{"n_layer": 21, "d_model": 256, "n_head": 4, "n_kv_head": 4, "head_dim": 64, "d_mlp": 704, "vocab_size": 526, "activation": "reglu", "norm": "layernorm", "norm_place": "pre", "norm_eps": 1e-05, "positions": "rope", "rope_base": 10000.0, "rope_fraction": 0.5, "qk_norm": false, "attn_scale": 0.125, "bias": "none", "tie_embeddings": true, "parallel_block": true, "init": "trunc", "init_std_qkv": 0.036, "init_std_o": 0.036, "init_std_up": 0.036, "init_std_down": 0.0217, "optimizer": "laprop", "lr": 0.00109, "beta1": 0.9, "beta2": 0.99, "weight_decay": 0.11, "lr_head": 0.00585, "grad_clip": 0.5, "warmup_steps": 539, "schedule": "wsd", "decay_fraction": 0.449, "decay_shape": "sqrt", "final_lr_fraction": 0.0, "batch_tokens": 32768, "seq_len": 512, "doc_mask": false, "z_loss": 0.0001, "train_tokens": 437000000, "steps": 13337, "dataset": "wikipedia_en"}
MLP neurons of a small language model. Each row is named by its layer, matrix (gate and up: input weights) and neuron, and shows model dimensions 16-207. Each number is 500 + 25 x the weight over its row's rms, rounded and kept within 0 to 999. Numbers have three digits each. A neuron's up and down rows have the sign that makes its largest values positive.
After each neuron's rows, "fires in" lists the words (lower case) most often at its 100 highest values on Wikipedia text that the model never trained on.

L7.gate20:496505485514531479500482498554479496512529463483484525482526466557493549512514484486453530492521509517459496486484492483496511497522475466473466464496508504503528504491502464438443515520527476513499522490492519502570493532467468507527459502502480512461499486528522501515485493491492505527506552521485490480545486536519487513479520498458502501501472487509543506488479504495483465511485525523511431484436498503495528532525528502521529507465492499499524508500452457474525492442511529522506516485484507515455490509485534496517519488468534525478511498514494505543457537501499477486
L7.up20:495499477480497508510509474520523503552507535494484527466479488509466482496490458500539532527508453444474523523482518476487473507525505469556512492498520531545504533487503471504534476527506487497499544426539523464521470512486491548499520492514463494486504513471469487512464535478524493484534482507479477510514509529483531526518515515535539466497498477493521493509537488479450438490510470488510502516496473519513518509493522498522515530515504534508501525454531530523504473501495498490495480489444444499486502482509503543488488536495531523506509498489505526492514499509494553492
fires in: "there", "help", "them", "theatre", "theater", "helped"

L5.gate363:544500510477486529491461497508419471480507482519494511525508460469513515481496519462506489539519507493544503507547519459487518508515446523487500523535504526526475500455491556501475513548526463468505462547473497508486501508489504484463508530505538509533486532506510533496521481503486467518476517490535465512518525535537517473488518494494478548537497473495503502466498515491538499541518473479468452470454540516489531474463496512468461500514456475491512518502502489523519521488536520525473528451477472520502534500474531526498495521522462491489528546516541496471509522537472472486
L5.up363:508467505514514534497502516465449505476451503500511465514468486508546526479487454457554527501477551523455495479554542495485450483522478500511456462535558531456485518516506490526509495479490478464465485475534485485479527462494506485476497471534520489545499488475496534487485449517537495518520508523496478499489540500498462501501499469519559574502479512499523513467518545532501502521491532508497519509520555488485557519540499472517486508463485505471488540496495540511528472500476488523474498471471466488517466504484493492451486503528491509484482530485534508509522498498479467495
fires in: "have", "hold", "had", "he", "has"

L4.gate2:521477519487503491481483494495493525529476474458508476507531479529489522484502490465476490513476520447509530501480496524489498520453467501464483518501508534482521467464481481499503519518497460487512566480505506496540446548504511515459465543492482519469503514483488461493502502479472500494497485509517500476478536505502466491469479486493531507532528520518515509485494481520515483470547485526530507479441558513473526482500527484490491495492490466460479510497491494511495508519539508520515519513491542517413510515485465574489533529490549505498452497487500472504460504490501520455
L4.up2:456521470498490456507506470528502502511508499490520522466509477518476462473490455488536542465522438446534478510464521534506520480445483515493502505516511473468500567490476511487475515471526521472491489462476458543519524527482488498533488489500490460461526495540521484491523490472477506521441476482517520473540539492528511514514503503482493501522504503504518483520522489477493488492505516495515503521493488500491473499487514515539487488498517512477430515456488497525465523497480520503484516500447494502506526497532530507530529486501507521512479580542485503451499509513514530513
fires in: "there", "million", "summer", "sales", "theatre", "series"

L10.gate389:474501452533478495518500475518492483508496536544533498477469509488489501509491514480500502507501471543520515445515483517505472533492520484548507505500488508476469528498491489532474462496500475510521487512526487493515541496419530507497493500521529490529462528474504519510490519501509478477524476511551509550498531486511456513480501525482508530449502534514526508488500492499485509493496486512434519515505520538501524505502511508541497519556481488565495525492487514472519476523531461501527505467514468514492520501511495487534514489459528496461523484513501520505533491514488543461
L10.up389:474481548507480506493499534504548456507522533498468530483534514556491481522516492499488499515535508518520498536500519509487531495546498478501501463508491491515451507531537549486487522491460555513531506533534493519505534520490503489506487499486474534502520493479524490479477477487485487511485530512470478475537506480434536459528452558541493516516485479499560490540490481504519486482473512492464501500512476517523462526511538509528472527515509508527454465473499515514502494540497458484492457511525515505530474505479502511513526447471497484505513465523513571481507551505518492484
fires in: "of", "to", "than", "despite"

L2.gate219:471484471476477496516502485490554459496518494573528514511525508505458482527506498494482513490545518554541490521444533488494463501485518474519529478506511518496478482516515466493497518491469467535502488523484507491483524469540502507457491431492485546523509552474488492505487483511533476530472479471505497523506498462494491497489468513508510469466490542522483456499509452496507498499508521475507510507522489470493513537507445518468502485521545456496496475504509513467493507485542529469459468465498459459522480489454532506508507496517490496466519490487497515515489507505473461572
L2.up219:531508503468499518474495548485481485512505479522507518483566516499526490490499466493489539519521495483512515541478530489476476549530524510493490465535472515487499513534521483552518507507533504471465499491502466475491464502508477493463507469510545501518468507481513476558525545500490494492514507445526488527468497499536466514528468518528494464489497550453528504491520457519477506487506482481484480541511460503516517495477505510473528476499504488504462504556496499467512452516491504498519456487489501495524512475468487508503508489492504492500545483526518491488487498481494463589
fires in: "family", "built", "similar", "building", "number"

L16.gate576:533536440456482513516510511513480499539523489485471543538490486538441473512508511474449528500472499487496496483481486510499484518487508495494496469500542485511479520508508469522522559471495481540497527522548557486494480510477516509498538463446510544458497469539540523495494454530534508473464545477512512498489529527505522531484461498522509485499477498475479512527498517511492494495483494463495511508483491530522504516504484448513509493492475552519506482466482496545449515528560465523516458480463507487499502474488536507464508512452507485530512479477496524503505503557457516485
L16.up576:493479463505535509490505504506450455527483539496471517520503538487474513498488513490456494562470480511499494478496523490511445523455496479503494482486499515485483534520468462514477488531529482499528487522513499469490494495501492502497510490500538487506480459531531505501487485475514498546517477492500546546528521520508499463492481500494499485499458459490547523540512505487520485471514433437556462456473479529488489476508492526514442503481508480518503550497480553475501530477531493493508527489468499535516527515495538509499520505502532524455484487461493493498526511504540482507
fires in: "as", "from", "is", "former"

L2.gate457:536508498459495581517534481560513475479501518549482527498514494505512504494509460474515460496475523529486519503505494482501526522472461503486495532527516515492478472481519506487484506526465519523556469524526507522522512486511482450492508511485502512499518499518480479477498486482475527529516496523505529482505469467524516480519497454457518453464513536509493490469522455520467529499507525544468507498501512495455468518534490482502546497509475545485535491438505509483543487523504486476501504471503473500481529526494486495526510541488512449521508511484483524464454531554491528504
L2.up457:507546502514508460489468477485500509533503518477466504534499481503502492505506524521479469499473493548541470478483486526503529483513462479490490501464464455498482464498511520539504533469438488526536480508489545493475526513480473569490476503511487455482463508483499519517485507523498483535477534525500477474483531483525516518503497507510496520475506476481503501496499492466521479482474475521421474521504469481529476465495562511480461470478465489489519495455486497522531539503542474508449498530490492501499546488503492493536510510487515526466519504481533506537504523531503521503
fires in: "team", "television", "texas", "needed"

L7.gate698:471458502479470554506524499536511492533493513518547475457548524498490536520479448540495477560514523532511476515502505492461494510539545496460480484449557499509489523513578508477521491548515453522474501505493487493478521522501491445495483473479473515508527526509498517511505458491540491529519505482474515478513495489481494535518441481487491536509499497514476472557463493474518482505488486528533532533498515451485550521493520543502504464489525494468500476547476485468489496527512470498470520467470508547495506465508489503517484475504486517491509521504512510510489520466525478514
L7.up698:495515527508520473526490503489549488516481487424494486467525495496504533499486490484533459467498511511490522503475512515461534480510510538459499477509497476499523532491486488493486496469470471492535496486477558532493488550476468513474496517520506479471480500528482472510526481514498467494458505492469510537472486533509500499479474534518534518489546459508503510534474482534510467533471460496509491480475504500480536474541561501486502476458494477506484487496515550472470521462527488510537480486489574481529508498523518590462520502530551490470506507480537479488522524474510496502
fires in: "about", "across", "through", "addiction"

L4.gate216:528475529453513523459464490497529463472525482536482512468474501481508540535403492512507523504523491513489503554512558539470485475473498463510503497505529502495501489484513536506501515478504473504561508519522487520524498491532481491473463474484498541526507488501474505508507477500461545484523467490442460496461514448524477509484473481514477493482513508498449475492525427488492502521516470514541505526520493525529552533492486501499473469521474516474533520546520474479483535484550470457508501511516494482519505511466468496496508486525492473538502481517459519505494497511474489544
L4.up216:494523555511484503515467480519528478501505474515478536538561501502512480517522480507493531471537530533509463479484472513484485484497493487516477479492513521498503478510499505519521492471529468499495459510486527503463438498498480558494507512503525518528451540489522495519470497475521512485424521468512482521505483536516460491480489501536474506526464487515476543487486499513535494471494482468544526481499537473475548501520485467499515537488532486496497525478502519464507493471523499502449505484502512491532526447499498484505520548482493508475523497522516460472527504452533485488
fires in: "family", "built", "building", "facilities"

L4.gate609:499496524494506490542493476547542452501509519548494487503519470517491512515451513487504481541489492497477503521492492466492527499472492516475477465515528529513527482492515481499478498550530480511526462515462501493492526497511475496440443553505515516528510522465478540501509511522462520518511497497541491499490492501523477520481448454526455514533484512482472483460470459554513537479483487489496494521524522484513531563482493483489507473491452472523487517479495476554478519467514502522478566494509461480523517491466485548495502477484467503473538476507494509481508491455513485572
L4.up609:528498492506519474519426496519515415509561521505530512531512483513473520477462506496504523492503498525491457518473474540500532533498519523429460467496513472521497454485530508502507485505527483486545474493501496468459496478494492503515487564504519508534500500465524485496502486519476517512487498485512463464492479518546515524465471471528479510525505520510482535475477479562502528487470484527504435521550519490513548506495489489451485474509459466533492508501543483530484488474491508516525514481485480487521524486464493535461515483487490529494525488500494480465511524486495534534
fires in: "family", "built", "became", "because", "building", "become"

L5.gate379:516501477512516517524542473484482514501480512451503461496531502487477522501479508465477528489509520476513506518483498503542522493462446468443498472518518529512477539533481535475470509521506507442495490520507491492514519507489497512453493528511498497521491537462468533526519523491470544510506480487514459514476506516482447498470477448508512534455465528454486511437515488537467486557507485501512470503467531512473481478530484562525458493516503526521542511494530459520476532485526495509523542476482491522467532522477463472492546531508525548455506478513523500478475509517511471480
L5.up379:503503484511484484479482515497514456488458568509522449485488503464507490475506503545517502530477542500517473460504476541497488464513502485479511515482490502563524474509477496518504474510508510486500508499510529474483464504480500573474525546530494502560477462486470495519470466525543489495541529504512501511529494485479507526499510520523540442489489510484498506475545534494541542483463504524496525504501486533466514467547524510509547506492507479508486521514548473483491505510489470508512497489533481471520474504491549488472458509476446480469483506494462483515507492507528539474
fires in: "after", "residents", "results", "he", "research"

L13.gate388:551494485509484516470517502535506463531497515435506473479491527531469507527496490541475470499494478516527491487477536479495483522514491491504546488516474542475477493510544471546481512521497470456484442541487477479491495516512483487530483502477474505555453509490484525521479523485495471491543492543499528505485511540538504486487548495460502506463478491492560461542505505523504524505508490498477492536494484538506538497526477450537479518477481465468533493507512523516437502483529476481534467490497451496514459492520521481496528503521467479521469566487534492484520487493500516466
L13.up388:575459484505455466517484484487479487469515509505545531479471469487507542507489514497487484486492529524506497484462518527533509487515518469465501489511479492523500535501481481468498490540463486491505492500541460496514472498505517490487421514488479521525501494487479517491490500474487505536520530506504512527513549501488475505529469467491493539497503443506531462479501470540506478525509526483509505478486453526518529514523496522490488436551513504438480511523504519518540494502478477446475486463490483522505508498480479482463508446479538472507522553464466473432493544523487522455
fires in: "with", "to", "of", "among", "previous"

L4.gate608:517472557484463527510513495504490465499501503506505537507486491491517507544512519506453505499454496488493488511529475539480573479506474467477447493507502507539495453479501530480550512546439509521539501534512532491550473491496504481549482506474474494465496473489467514521485474484469499518521507517507476451558481523474530524545510477478500527523522503467474468504506433501467481533524483482501496464499510495485456513541558475509530527485494518476508480431518463535549492483521495524477497504524473484491511532538502480505502456480511492501506495477504504495485539490470505506
L4.up608:496492491477522458485491502488507481491493492482460501494492453494515488477479543500496519467475486487469520485474436498528498526525468511478478499471518488516472492451517508461478531515502527481521523532521519490486538508529514476522505457518511518532485489484507451483493453541522511530549515494480465486467537515519491557505518468481521530502499526533514484494509496508465458474484486486507476483531511484493466470495536496517498490504463504501540507507462457542491517507539512571521522507509477483478483485506535507495447479508515454488536534460538510487447501520507469572
fires in: "team", "career", "term", "terms", "territory", "television"

L4.gate472:506460521491494527481506515495476420560499469523542527537498429527488487504463499483468476543491503503494482500469496530491475514490453494498510524498496513495509525506540535511501506502461481516504445468515502533498527504475477509522495496497468512500517441493467497508453519492509467531508489527468484498481468520477471487478493442485520532517501509542460467475520500523510531521535480507500507470482548514477505484460504512536497455505461506470525522503427491507501502526513494514508487454515490560540469486486522496534460507514463480523499479466489494504485486550513483523
L4.up472:516511513521494495505504471484507480526479515502498492489469504506522531505508507535483536509448518498484512502475464508487502495495514481512543542535461520507520507558483528486505529526489512489463503497500539542515470504512502556487557523477502489467506525496496490467468530504510467518543491488486527514483465497516468522476482505501472526488473480517473459515493543496490506528481503466443509507514525519482482477520482510478519508531526487453538472498497560480500576459493494485545482514521503549500494512508514507473482496481447516518512565491534472507486460535489495445
fires in: "known", "which", "who", "white", "while", "knesset"

L10.gate23:513500472493463524452529514488478488474510497488541465474469543522454483542511489472451457518500485523484522510495549456480501534538509480531506510496515538481492483475468513506492507495477495478514505560460527494468526546495488540476559499462532492503488521499490548543557503524518504492512473504516481514499503487449511537474515494498515490492497454503534499509506501512509458489467457509511533473503518520513518530512488539488490486491530507473479516524439466526492496460551521504494525502507473499514483526503533543506483475482484451485500499505497498513538528468505491512
L10.up23:489491434501460489490547489458496487513494524477498525494494497486463478506495473496503556491530530500508493509480516491482523527523516512482541514478499504447477484475512456540509480499477544485495541513500480431467500549519467494510484524500524522463498502499468509530506471496507481520484514490572537487511534474474476493508524487505466576467513470506515470506470480473477483467526532483481507493547526480537509527527503522555509527554511488479513515492511520509521465490508491494494503536548481511513485518503491515479476494516529457500494496521489470493516512552520480522
fires in: "during", "to", "following", "of", "despite"

L7.gate208:481497510486493490469473487492498512513529505479484478504461543530448490542532519525489473541469487541538531567487515497476531553485519512494488475493539501493467476508490548496495513491480502445524453496490473538496518497495480460506459485528492522508509515513511506479550467502532466502490518499503501510579497512490517463484514472507442463532501472538498486497517510490476430501512471493512493522472464504515462510505525467496521495453473497467479493475496507529464470458534568507480485463513515521545536500491494533484512516455514502512509526529527484454546453478504504510
L7.up208:490482475455514448462520462481481446523531497519504498488512516480477516501541504546516469492489507466450549558454515496509492486466516514485492461488517481472478464542522547500500507502503474518510530480473485542504500507480529467503482476494500477452526511505510497504486490481501506432523505509536564532477537521504490525505477501507477468539497523530517475479495503469554487503463509487470512541481496492497500471523509473519477516490504491486507519496461557533457497500521439512458480524544485513467513526507504521480526517510513464499518487515461527526493528513549527506
fires in: "became", "because", "claimed", "become", "joined", "between"

L4.gate73:465440529484499472515490488513520476459488526531467487496555518555486531519492454535508475498505519529505509518493489493483498512460482505512472514537503503480523499589487478519517522482484510493513501503500510498526497495497495498509510470479529514463568498510481511500497546494448472522505472518497512509497478509522490499514491545482497492460512532453504479482548482497462529496486511478468519451487497514517478509532511481514470510502508534480467495512473508539526496494471479520514472490517496518532485504491462510484538453481505523513525487535488512465446486522496514502
L4.up73:496501504470473469555486523516481531477524515483532506480502539519484524469492498515479509481487513568547538478429476538513536517527529547476486548508523521445461518533496522493505524492520509478491486502526509523477518521481505511507504468475496516480515486511457513507513495481450508518518469526483499534471506483468493554485493526460520472448485507481511501486491513494473505498509515473460477478481474518441507527510525459487493497491489516468510491473504487553530495440481511536537480468531542515513467475539493497497515468530486519504509486543490483471494495499501544488
fires in: "second", "career", "similar", "care", "activities", "activity"

L5.gate218:521501494525461485470489469524474503471454558499464500547498476491486483536511504494457558537460541512481520465491495495472485527512514472476479538493544545511469511465503475509513496498462508493486492525484507518538511509474497505424527462501494479476497496468488520512494443502515516442514520497459512484505465531502537540458512470487492499504508531475455505465526491461540527503499467487512472493481508486468458446479512472521486515512481505488495518521472500549521474540517518506492516499525525500435513499458511564526530512509467463483500520494548501483511506493480546480
L5.up218:511492511552479513483539465501447494480453502504531467490503462522487501520516516503435537501461510533522527473548486508522477515514502487455435501496566521505496510517467464530494501484495485482484535505488517513517489499490506502446483460515471476518477516491441496512525461466531486465538518520446503460488476535509506542498488456461491535526495477510517477494505537494514474514477463509504486482461528531451520465493519499470519484510476500506460493489473478548510501481522499542474504526487525488485531500518487517524514523529466485525465483492500498485507506500522533470
fires in: "called", "despite", "design", "data", "described", "daughter"

L9.gate452:498455532492474493468549501535522458464542526519471478509543511520512503505493485475495528479482460528516509567459487513459501531536506521447473506536528485503490532487543467525483479456538493493523541510499516512578510530527474486509513503503527475502514504512532476484517491493522480500469516444506525485506467494490509519489507456570520506512526500487468504504448478521491487507494466447486498486493500520488508481509531486471495497435534479476526497498460502479505524482528520513498511511512476489539500482502489495503510480509493519492516486491517499514548529464553486523
L9.up452:477529530517486513483477520469504488478449426490488499493512474506491504534506492523507454501525499478476512513480521481473497533527543530486498513510529505462525506473495509502456468500512488458515524469498448558500487527529517445515461490561482468510520518470521516499538544522538539460517528492514516489475504528512468483510487542509497497481467496527517454471524487463451461514537494462528501472484515501514498447482527528534498443476535463487527487551491515512478506506500506538522527523538511500448472513521491503477483502494511498503483503487469490477515490489504499510
fires in: "national", "india", "government", "region"

L5.gate292:523487561503473530501539492500477512503531454507523514528493500544460519516513526521478516515478541526502470539515498553472504507522472470496532486524526571506508513478519521504519509509501431532497519518550543476504485493466479481503494531531530461512462500467489476492509499511506481510450468521520517473515518539512541505490528475523481542486482486508481498464510504506492442537529460492501509458460472504497506489483521516508449478493502480497525497500489498515536474493463498535507472492497496532502529499517488520455502469519468483477520490511541478480534520495506519459
L5.up292:482538519545473506461469485542491512503484512480499486531538527521524504479506485531526520531549462501510491501556503501516453520464469505527480485526502524464512538455488495517463526525492452494506480524510483489479493492466477499430470513488476492554496511509544522522560500478502451467503508501520432519516564497516525502524493520488513514457492498482486506516495539492479460458492470510495494471518500484467504508516516516501466543486501510469493522518478500473515496484496500518483527463536492500515506491516499473479495468478473518512539556506530508505495510520522546525
fires in: "had", "narragansett", "graduated"

L13.gate586:500473500472485488510539477540466507502530483516516498473499530496487492519486518497500478484509464524473549495473527476490502542513483519514520485529519481468498539532486482497468474511507452480527461508523480507515520525465505450435478506480528509473502511537499513552538477477511447508510466473514518525510464502523480503486513502524463515520518493510503477482536488520513514487509481528479539467483472484530504537473497534478476455483507506499479483491491475457501533424525508506494519512487517476532515508494547515504479572471517493480543522527511510504441505489518427511
L13.up586:513519513496466452541522516452482487489538516485503514510491489480488505516460542549473510519492504507479527488477513510493508498511496511549493467424459496504540464469476490488500527514466469508531486472444521463515492493505521495448493491477477517479498512520474500538526503501478482459527516481470478537475487496523543490523487513536495513500516526565518483517561506477508452523516462502498512488492524506526517479523469472520512462516535555481493488507499479514507529522494479474524453511540497538490497502489533528490467547466522502478527523533470467514522489509514488549
fires in: "in", "to", "of", "following", "began", "seeking"

L4.gate654:501446492458495482496476519562505493513513482471532466480510486519510541516500484467504515447511466510499537540509498484487532520483459467475474517464529492509472465509493510478495522519512454469499504522485505492546488558518533469486488477538489486501470474520508498508494506462507536479450529522502501449506515529442504553531517474510499487522504480516517505491511507481532490533555478506500510475503507515525506516512510490491481546485513496498524507477548502489460515499468502531523472513516493487512538493491508460453543502505528497494523493466516516497499528575500528463
L4.up654:520499486470484487537525480482477470468471549478480481483527508509487498483525514508481487499484527532515517511444511482494522491492500487481513519514504512540483488528472442507538509475487484527537500480492509529533500503488506491500483476490509511465511529548475494501545466446514515541510438485483523514494542494501513469460543462510503500495525483501463508511506524494475534522503499482469525488497512499497467454507534467480483500500534476467483497448500501502564509513484480449502495520484469531506547481552509533566544506500481461543496557511497467476507470550509533501
fires in: "women", "awarded", "woman", "comedy", "worked", "used"

L4.gate202:525505465488509521469535481515507454501535467517463473484539459549491503529479511444477506504518502487458446517509512501478497515523525483499505510468527457456458535550491504555488483522478457522520512524510510507515495503506491508513512499507490520523540465488505477485450521453543489481486486505500487482482451515479479471480492461492524565515515515506481500480511503489482467501486515466517503460489476483535518515534513507540448523534516474510538547456488509534461514503512529510517511509517526510492552471499501520491524493527521488462526502463479546481521518533464471517
L4.up202:518512461508488524482489454493508494516512467505450472511552474538481496503494498470462511498524491477480473495531519507489459528506505522485493506458512451482474559511502496522490459513500481525507531527529506512498481523514478475504504490538496495521565443485502501454479505488522449449490460518484493487505503494471480463451517492456509515534468500506508524519488511486455497486502523494503499481491476466526557493526510529533444502537495510502476516497495490536463546480499509488479484516514550522499550428526537529467540486510508495460497487488487561472489496529465506536
fires in: "is", "as"

L10.gate198:512423520488480474510549480466502506483513532504527507467473494531515508521515504518493475464496506508543527574538490512477492535517502464453479479493523486519504495519527489491501491470497487482495511526511546526510438547487513503524477492452485505516486518517454521496481504457526489493456518494485518465511528524518475506481523474445511476456531485517500482452464514503474492504479504490524482482481494539473515471493551536434488503520492520489553494527432540502474516535539578489521508500483513506497520440467525500509521557454460496499538471507536494512518464539479498509
L10.up198:515510517469485467525540509517506500484477505489523473532499475509469467520531490525490469508488496490481547463467530461519461550526501498462503490489514483496505479516509506508494494554502510470505543528456509526503488506528498491462505485507527502529503469480484540490509438527478517456502530521519510507475564515497443487514522486495502515536501486507491538485470502477475515476482510476525530500496460484513489525534531532466434482510509548531485536493501489498481493528492489487470489531511514532459528452481511481490477472538463519465486517511532497551505424446539554504
fires in: "government", "education", "national", "current", "environment"

L4.gate110:522504515510513494510526483509463505530448528474499501526477452508495520512482495538501501490475492463488509517541518511455507470477494472516472516476506467471511510455502507486490514496459487486483496475489511501505552510533506533431515518491553495489550493479463474497487480487491454516498506487471503493490480544477492498502426481505509517503457480492465464475492528489531513502516503524505527523471501530528500503443497504501451512479466522497492550502508487561471529528494481509501556469522537541550514515469452527504474474505518492506440487493485466502500479497533501495
L4.up110:495537457489521521515527478439477509515471487493542466507484504502556473480505486477464463506484540459515481479482534522512503472498495524492506478510478464473562508489447486502476502480534527514495498527491495458477486483503471508536546504554505509505504517504470523500529502452519501527499511467453517489501495499516477521479485491495512478460503498480481527486491517523474467501493495536506482524489514460512485467529503520469445522559507490490503567557437543526515504491514479529517516500465501534501471532509483511516498520485497515494463596527507530461490496519509511468
fires in: "known", "called", "knife", "key", "knesset", "keith"

L5.gate564:531492503492522522511511541508497535534512513525456490482503447496464541520482511466480491495454491569488455538482494494469484511502459545476499473498536515520490503500483529528494513494482477435549517543522541527497470515506470484505533470496507475520482508522489513500462497494436493537534454518511473540531447466487511513485483447516517478523499500498505494486472505481499480509447446462454505505508529503502509520517489478467484526486560517488516498515549486479505532507514523528524519470482471492493535487496477471504529515504529481495510512501501532472472473497496555514
L5.up564:478492514492505489490528494548495520456469489484509505440536505489543470517488482493488502489499454483537477530483468490498532579490498496508529437541514512512502545517500518484472494498493500491511491474477475501449526512512532468473482504496501555496498482483522480497490516484487500514491473477530516514528512551462503533467486477500500518495480464518532510506522469514489524508458510505481500485495496534494491506509508472487504516546476502481491499464583460524472502516473503545462467541513507442502489487460519488469469435509521549510456480522508511484461526509493488489
fires in: "between", "opened", "like", "open", "below"

L8.gate553:495497541493474494480530475494444495504508492441513509458516516510475487528501539437522498477523501509549521473520503494462494513490493482468493477521496518534477501448464494500480508518475476517527477504503497538553517543477485488512531489507518503458543509457492507518489475477473498524464477500496505501526518462525503518477483454440513495524495520495513453519471461501506522505541445524494490522503497482490554516511504470527514519498518491485505495522450481499508521486514487474507533487487509540475551507516510473536514522497547481458502461504486549493488514581550510507
L8.up553:521466498475517486497486519507476497493473482446535502468507524508530506486435514508482490504513500535487482518511519494520525537504506509479538499512522498538482499534519500500449475484496495512516475491497502515497500526497525525466476488550523489493521487472467461471518524540506514507513511482566532514467462469426488511502453489497488520516518516456531551489499521464515516509441495508472520505485470478553486506541520501516505477463491519513453531530522515519524498517475486525488485512533525489521495459454507475471483489491497488515457472472517520491512514449514507488
fires in: "between", "love", "like", "check", "good", "gokuldas"

L4.gate256:502497511519486531556516508508505477481526493475536515482489475504455525528472494488512528497473500494513548513479523470484541487501474497456456508483530528530498493523520558490501527488506468500549453489500532505527519558429517512459480501479490495482494485444496518542537472451502521487508472492476463502480541505501505531461510471490472486517486486512495528514506470535497511540522461533497481480493523456482497501526493542459496528499510503519513494502525471490499506501502506507530507464553505484503507544474522473531507502524494511497503510489478490464488537549476496458
L4.up256:502523524468515521544501468462502518483489528503502496529451520500484511531512474517468472534451526491477515481506500468501503477520497468478485476517503490500504524541497509491524474474523503513485460497491503508469544511500532505485462534509497461481505477472494528490520531478482477477507492504500529510528483464529522495410531486484469545484529501512515539520491516507473504511435472518536475532514480446527544532504497531497470504482532522526521491477500493489481468494457496549491527511512516545510462487500536547525491435507494541493494497488509491499548546463532520490
fires in: "after", "following", "performance", "called"

L7.gate4:530466520500476485504489515502468532496493502480531464502499494504519541530466490507483465520544480511527506520514490477489512550405516512533521483498492497523503508477542557520465512497505498459504477499493538489505476556445482478489491472496485494494511529550469486516511494515480479512518490525464486510518463507531513534468498523470512544534537527527522512470454463532530512522506540516485430491467487518521464499473505531482495463513472518516478485478450481491464485465524527527500510503516465507496560526480484536502508512496534506462520489471520514516460499492464483507
L7.up4:458529481501464439530527500509508462507459568510520465466506439487565459510486458534503490496490509488474519493467500481505493509524500511475496500487506509465508483514458492545501497475503533511493515501516500519479502525424490453516516483553480478525520481517489485524494547510544485524520483517511516544477534483483559493495498508489512549486537488534522473484476484532518548533478504519465474545509527500505518471466495479532513567477506503481491526481494534534492459458466453526517490506534499506499485546464514505503497520469477533524480507465504493470485516549522451510
fires in: "between", "when", "where", "because", "now", "succeeded"

L2.gate645:546491509550452489500501492481528519491532505548462482486525492516560491512507484513505514541498550550493459538491510511508506586512523470466476506543484506517494491523534486434500486458531502471529472481491536518473458505463480487453545530499488535496523534516496446518508476493523491480480506495522474484526445549499503480523488452515514499480497487518495503479505505487520491499539524496464477505451521527467467512459506507472509477519460480531476512537449490508544473495485481510485447494506476511517503501467510539511540475496479487482502545534518455466513527506474497489
L2.up645:531479542543477491515495499481544490522487527502470527486505506474550492519522529506479538474476563498518515493501470488495458550471500485458511503522469515503506491518538517472486510491502522486522488530524517511522483482505519471493524547459480510464501473506460514489472484541524481503488472511506514495511460478501479489513486445487463439494512501488490527480508491494546529522578491503477472447498492478514511487510521496505537512504492481499468485489501508546493474494502487495457462538532490487475472519459564541473531516491456503511528546456501457497499481521445511467
fires in: "which", "who", "while", "what", "white", "puerto"

L4.gate641:501445465541482487497466467520478481498467522493498510508528471480492491512516462491480450466511496492513513490447518510518506504462512534483501506544505497526496485521518519525500531518488506462509467509567526503504530496527523504508497524544486516479528525506492507488474474525511484475501481549487520483504514476538439523478516472505504522496486522476485478464468469521452533501481467485514509535481482495548495491456512496513449496505485515518521553503529487509478524497516541490521464500490511526497498547427500504460526536539504490467502527529483515475504482533546502499
L4.up641:513521526484493455469504528494464519497500506518506534507523529515516486476447489527498502486559515472484487456461514520470494502468478527478514517453484500492494488518453483524484504543537497519498534477427505529510451505490477511495502454496466473527546523517490522496492483543524514565518482473502476462502513541499494474535450543517478488542487519470496506471565466489528530510517469517515476499513523522494512531493507520485521508494476478504511448492510433533499512474505487512507501503519491490526494474502486518522476498448506514485476503554484515523489550461507492471
fires in: "and", "he"

L2.gate447:488530506480460499510549515523528488535499499483519487493491509522464512493521485467448478494495472509485454509498468517497520490499470514493478460519472506522537494454454509530522449506482511505499493517494496529523489504513505453500519558495516485492490495531423480525458486476494490483530512530471493518514477527523505485522509533480514487476540490551511465485490515496499517493480491515524484487453508514489505490552503496498502535544520459483517500543489508495493492480546499506503486472498540508470549520519497534495496509519460510508487546489488484493493529515485514539
L2.up447:532491457501515503499524513468517532481544485512461486498504496466527503524501491479504508525474516477498502512528472534514473535489479459490526483563507496527505469526515456513495460476536487513551473526510516452509497496510498434507535525513484477486491494491453507507519499505505477463525488488493508509507474510518471494491548541476519527464515543470461496512528492512491464520468507486461465475519494516511576476523515518522466520495455533498466548517492510508505494512513530518442474518509494474470493502484490535461511517514477494488509537503487490472524492536470512489
fires in: "station", "church", "creation", "championship", "championships", "team"